Part of a small language model's weights: rotary positions, 756M tokens.
MLP neurons of a small language model. Each row is named by its layer, matrix (gate and up: input weights) and neuron, and shows model dimensions 320-415. Each number is 128 + 32 x the weight over its row's rms, rounded and kept within 0 to 255. Numbers have three digits each. A neuron's up and down rows have the sign that makes its largest values positive.
After each neuron's rows, "fires after" lists the tokens most often just before its 100 highest values on Wikipedia text that the model never trained on.

L2.gate327:130121202108140134096105137141150160123110099190140078094098094129087065074142136080139096107149131140169136141033187062072185063112122171127115102136169128092149117174163188100116132152115089129133113148136135168168101136171083165097094102114122132233136145188167103100114109143145129092
L2.up327:106125103079120081129115159138097142117123137162107140114098125170132031115111123112070174086105185149125114187110181111156128067171120183075150113119130111102107113128094072088119174121129086168162100096143170137141087123124114138173124128127116136201153139186147134126141133149120119106
fires after: "|", "| ", "Kingdom "

L4.gate189:107058104104139084166121182125172086121091098140148177133129194163129086116119070206155060092096143106131199108137135092100137128091125142110139119145216112152113144108127131164114114130121078072069105105179065150155165091107122147124139112141077098134171176166109105112144156178074146108
L4.up189:144120077083155126134155110150141095147138142141160135165104131148090183125047061171132151094153158124137065116093129132107135107142120128138216068148167156186117076158112138172139085121102107141133122096103092152116164077115146084157133138123051103175134149114143077157092182203131150149
fires after: "|", ")", "ed"

L4.gate910:137166120043116160134103207136150109086084101099113186125191160095130153161170132097139193175123101140091134125155108157168160065148118131100126126130096150147107130110126097118161103131104090112114177170068184159090079183157129154142146139103142149162162183174158107140136132112174116097
L4.up910:210132165160152174124119148176133196230124120088093128101070164135129081118100191096137153096113130147108111170128181161087177133152163148137122160108134137156137140141055111132104162108042145130068126141167141159088139128105113146091167106132125093092117134110076155147115167184136077119
fires after: "the ", "In ", "N", "in ", "B"

L4.gate532:145154123138105182170135135127182093173116094111116142149130145182157149136158109160098114179083165137078130229177162073147192154140119117144091141111143249072119121097130103087096141093126138069150136178133080166148107079196201144103172160162133153138125163135149145164198085128132112163
L4.up532:128108092098163121115141134109109103117170142113123082124142118140148172147097134078131063172173146141133136132163116080071115142111195154138144129123186149186092043147088172192104103136120110137081135142107155158130127125154159150085123106101172087141149086044094088140118133129117097086
fires after: "the ", "In ", "in "

L7.gate48:113165092110130099155127104121169103102154093119081114160099095123146139052173129074138134154150123048168123112092225102122124150161175133141115153110047082088061153077163126153101134115143132085094124123106122074154111130075117108080139108147071126141099150120131116129072150098110174098
L7.up48:122154106104177058119074151102124151148095139105172108113132127149166108082142104106130142112150101122166138118141095187095113143153125176106145098161076060096154079147108146081130125126111096107030156112134166140159061165091075071147094140106132113172144160106120069109129139140133170168
fires after: ", ", "of "

L4.gate76:119091183153143138065144139101122116146137153208164160120115180119113090127130076168137176109084137117202111122103142059160147145092125146134129085164101092180122123084184108200116085113137134137118075148114057120161128116103105143150150101142114139075108101145149071170089089142181181172
L4.up76:109157100167153165205094171148198143152079139135203126133118108143123072092144076160155091079123141132166156116131170073116144151067086102138124179135151140156115160097118102128123144129127084130155098084101121155107161066115148146125097131154178131152179141179152047127124057164133123088
fires after: ".", ")", "|"

L3.gate1272:129137163124142093127180126129174165123115064107152111119210182117107127118129115154074095107103152142122112052130101116080109121107159130121070120144101201156147048123137143104085139139085094113195138050125149116147076124102086158126088212086102142093133124101158180138106103160083159139
L3.up1272:129142086086151103070156139177144103155063159160147130094104116105088130163123150147134143069159164157129071101131149212148153068076113183151175157113137030142071138102149128204152100121141136099080075147080159093076164072123107150092214186159126108063156110167143165127108101102086116109
fires after: "H", "h", "Ty", "add", "Ah", "Sh"

L4.gate144:109118109192110113090132183142085139101103107178119149161120098115142088107076077135155109137113073135161113081093062103110179130149114152124137141054157145090158169147051145133084150160128169091135111109066159154201127197127124133079074117145118144149142116127126099104170040117113150162
L4.up144:123177144115138108062112106182101170141189160150109134119101112123076069119127127139148088171131105070110112107047113154130140096084151169084150144112126129170101166137131100097146134146203163126169140164138132076154166096118112091120107137075121132102107151153125184137125118093157128191
fires after: "the ", "T", "b", "The ", "oper", "B"

L7.gate777:114115128066144115160178136082163125173138122120119126075114129137166086095110173103117178156103125062092137087154097110117173120094125120121103090085157085134072140148133120193062151133103124118136093130128085105155159126162137120055177160139129124072115127137122131156095142118160159118
L7.up777:101100157203144089123132156160188159045064127161091084181100094135153134103112111136095179115129145204137104166110113146091156180127128072141155105134196126187150145139112077136133144080181120174143123118126079177159080098099181170140141192074162106200081111129078113129187132134153102121
fires after: "on ", "On ", "of ", "N", "more ", "at "

L4.gate53:173118122102193171209086137103138175170112130106104149142117176161143039177174132128088102127130104128129111120088136140153195118138119214120136183187088145110112127163063162158140108165157180075178066080100090113210156105136120062116079100133098100145113125192169107115145142140124116125
L4.up53:131110085107131152066114108097173214159182127123103114103106066155109134126175096106097115132141094142153152143110079124148127092143161187147052148123113135124121158118126163128124138079118167104092101114105168114173199189097155119135125160129149142137114107147195129118152131099116169203
fires after: "the ", "The "

L3.gate338:093204108139075131118111085116101101134106132105197136130123180156173118073123137129152060122129160155076133196117122105164125106192131182109070175129117099111100146144111060125131152178056162087156097116132071136149148106121105105084108157190144117086148097125118171145165105100120143087
L3.up338:079103085140169116145154146110090190085089151154122174108132126149175215088196161112115183161084145114104094043138102075191132113162125108134130124184120182153125092136205083174129154047156128147138151099123105136120133072114121163139119129113117104175170125158152147084125142153110117147
fires after: "U", "Ar", "h", "Az", "S", "K"

L3.gate742:189083142137078144072092109142149133147127124176188081122090085150140175156111187071192148111147151156031136115141162067090148073124136162133134117140095122101148105166156087172170082185153156158118195107130140154188133149137075140091124123145136159097143173166107176139146132119118169137
L3.up742:120072115096129116141100172105130061104128071158160108091186085095060140121113174108143143142158167138131156121100155110052147096194133160097158179112219124170083146160135076161128106194138131130106131165115138136121127213142113115085161190107140158098131114131131117127156112127165155091
fires after: "t", "U", "T", "ic", "At", "Ad"

L3.gate1067:114075160118131054102104128178123157099209118133142198145105157173125091009100101116126157155136100143117096056127115112081121138124182127133130118125125171139087129108136095119156107162118145124158090054117092120131176110127164160095097142071143135182128133099073085108164131136092114182
L3.up1067:153127109079103098090145110138127104148165136156105126113118216140089136100162080097095143102106166097110128101095154079107155120161147118099156118132112166113086137113095064165140126123144187042124083087127118146072178118086119134111110116127161131181135111151078097115140116117102149201
fires after: "H", "Th", "S", "h", "Em", "T"

L2.gate463:112098140106107198168139122126076114138176120157102180095088115149182076129130098136116094160093159172143139152097135136198151117189106084084146109122160132126090174133143061162165120179127199129178120120136128026128146158126136098159150152143110084155159106151085149122157085148130148147
L2.up463:145110101063156121084148070163126157103176122162155147135114108146126135177096106194113095095150115163121082093107129084150158088097178048090070082124096166129109183101142137163187130115122150214076131153131168106095169139105100134171123108085123128088174126144080130122109117131076112175
fires after: "| ", "the ", "."

L3.gate163:121178123170195114164091162143178069084099055171134149128110104065091120117138140099185100120127110078139068139092128092119125128179133146094165118075118134137094105147147163063136095155104138151168104082149105139106179104087161115149132111199198116163157113170130169145117123127139101099
L3.up163:110095124172138139092150113096135128077082131110147104133190158103118138174188034117133107145179141099126099119134151117152107119073107092191141197124101113083138178120135155202197158119084185106119096116115145107094192106118158147154126083180183129186097121122147136131062117091116093171
fires after: "H", "Y", "T", "h", "K"

L4.gate880:108179111108124169069122135096094174210156126157143112096119158106194134148133133132108121144097129142110093146156163180150063095122136144132101171107098133084080103081086121105111110116153151147115160136127108159180123115122141116084117118082112092075148109065177162108127113144153130111
L4.up880:182173123119147136133120104168040153108197154101117070201158123124166096100101107092088087142077117117176102110123107210127103099082155089126084140173125101140198124140070144126124175120139154146163120123107166119124183166173116164106109107112123150140145193123148163118129117104161039138
fires after: "is ", ", ", "was ", "as ", "ri", "="

L4.gate37:129091112104181121120108160120159124165094115163137179178137096112154117145138115116079122149082139127095107168112131117135114044108075190132165108143137172088066197148137094118094161136096120081137131123103063083104152115152163130188147175095111170127146166084064148114147139109197133081
L4.up37:125162199100086112168133138168112152075114124148103110096078131113084071114150156091079132162072114102196150102136091082118149105106151116114173153201166133144177139114117112121084163111121166150078094105125169112127186136175173160143171108170143156147098149131123113053141170124134071126
fires after: "in ", "of ", "In ", "over ", "After "

L2.gate1227:166118136122054098184139173073137117147139108151155120139122116121199159099072145176107182144172069125151131105127111087134093098161105127168101163129132103146154141124129154118138072114059132139116136137111112090124153123141134104090075083182127131157104092136109079105186111133107142137
L2.up1227:154104071169171126108181169103086129142096137093112168075105130140180177136180114160155124179144141116195109077108090158164108075154155164133142083079126166147111084102119128109111133196100160158142172142157157115146112108090232068175165044097164133168122167111109093176123105108117110173
fires after: "on ", "On ", "In ", "from ", "in "

L7.gate967:141197135107053107122100096171151181115133064050123128127121119149077103114118134170186147118186046100088197136091166134154122082093109145125149150097156088136148103164146166140149102077135106125126116177179146098156092066135113166103128155134096079148090127130195105100155125101195162180
L7.up967:111130107130176136172159149084085065209126082092107106125183154144099169136111110083133131100194136109104127170148144149143127150154105167100133158123122169109090088117078089133124114124097143185137136140119125160120054143113110133131125110162159099121152101087164151150119125192156128148
fires after: "to ", "in ", "of ", "from ", "at "

L4.gate70:149126087121179149099130166086113093160136116161149135143059145122120149186126154117117109161101117194126137129112162172122166126141143128163184145096175148044117154113184117074163130189134173136130163104075174147161199140138124151130141134131134148149137119082133152145152151063139088153
L4.up70:118141127166107112100084142136117163109093105096104171139154182170181134110147110075095143162157177142106100074085135151098131191150125149110128131057134135099161115086131068078148141146166081157118153144089106138147161180135124175150149122174133120086116122097106179165134075124159153096
fires after: "=", "T", "U", "is ", "978"

L3.gate1018:216192143159095177168059093128166135077172161090179093142095095117086153135137115127100043125115134177118150126159105083177175168121130120148159123193142150163065058148135084133211108205181134126124104160061132132163078147140135117147169161076105136151093108146203123142147119118128128104
L3.up1018:104141066146123126149098139147152095066165156104135151111106112148094108142119084114113092112142138102118148189080106151120126177129143114165051136130152073107161146118124140166201090105053135115118127165148155094164127080153142149099164098167090163143136093100189164142072184156076107108
fires after: "A", "H", "L", "T", "I", "E"

L7.gate1155:160188109133122140214134133127114182140130138155107142136128105130163151165159183152091160169151102144148133111100178082105109091127129100119168096134141173105147112129151115093118152092107140116133125087128100148157168099159137097115101110205165150169141133147087080126140196095062189152
L7.up1155:163151100147104164115080130123120169112097115092147174137162112174124136157108078139124091114123084155146124076143180101129096149153201168145154118134104161103149218066134061063155153152100109126121151092166159086113134119123089104168139121136106190124139156149069112130149133146157131089
fires after: "on ", "On "

L4.gate420:112167097133050128107123117139141126142146129092098096081110103183064120096131129116146105139148108130085054049112134194160160111100131092177117101094053127125136154092130129103075116124124051105165091126133113116132182086113153146096136121116061107153167127124123131122143153141140140090
L4.up420:186115070154160118129158103129094128092089151183138150119137143199090129111124135139165138123120161170113135095063119133166079137176174161100153122116142124117156139149064111144047134078118096129166116129084207144100092142110156110132124139116116153163132208127106111162129139118089123190
fires after: "of "

L2.gate376:187170102063112141087134085075174124092109134158110158139161127160199124151197144122154120121102096114123119111087126149169172147164097121145135169098144137082107106119166150081118140133154107137108108088130141206176146129095129156131135141113087183125121136145132143138071134140064121167
L2.up376:041101128165125165145125186118149198117138138153091169120141097191157172132107167129145114114189175134101136162063121095092149120075108192191138116108137113118190143113135134168172086133104154105136087107166098152093112127121150096149130117154110113162080109080110174096151109159180173070
fires after: "F", "Bl", "H", "requ", "Qu", "bl"

L4.gate387:066073137151123106147092119110106126159157142095134129165112115134086116170096146111147120156100081168145149123101126095124125146165097144109123154118048111143102170160122180113100145107121170121168135156061139096132121110149185103143130057100138121071176143134065162162100094113112113092
L4.up387:105093157200114111114132060187134155115137064107113118119172128085117056112122186133154110112146119129181095117078163136120164124094092195080126164124113104102115118128156149125084158158211186089098104164162127065082162161112146093123078072088101132103116109174127125137049058152151075121
fires after: "the ", "The ", "lab"

L2.gate198:086179112104155076137179092131124193111120161108131179117118146131139092139125103104171156116139135080153116135096099104136148112185194110137123065177157101138145144149137104197102086137107153111152151165167200111052110106174146092135179128102156150165119146157141095144123141105122142131
L2.up198:134149170142121160057151171101124156176107110086174138085224167104130145146109111106141133106146180128133123080148117138091100162138045172188115079131095080151078116055141135190088147113102121110080163116147103167151121164058125152115067099158089135094134141172100127162142118106126127139
fires after: "'"

L4.gate1212:089120120115144099123124167094133178132069117052111143187116100212099142141121115109100181117168125099074129131053142125130108121153130148114086191129162173126162143142118140146173152164152168162173119085130126063106124115137098098122092150087148140120135204150192115132082152157153127179
L4.up1212:168166130099101087132058148074154107111136088091103139165144135146115130110085192125135116137147152092117147160153130129128123166139076151148097131139169114139046125080120178195158105161114164137163132168131143109113055177167105170131096121152115094137169175129148133141076083153132095149
fires after: ", ", "'", "ap", "was "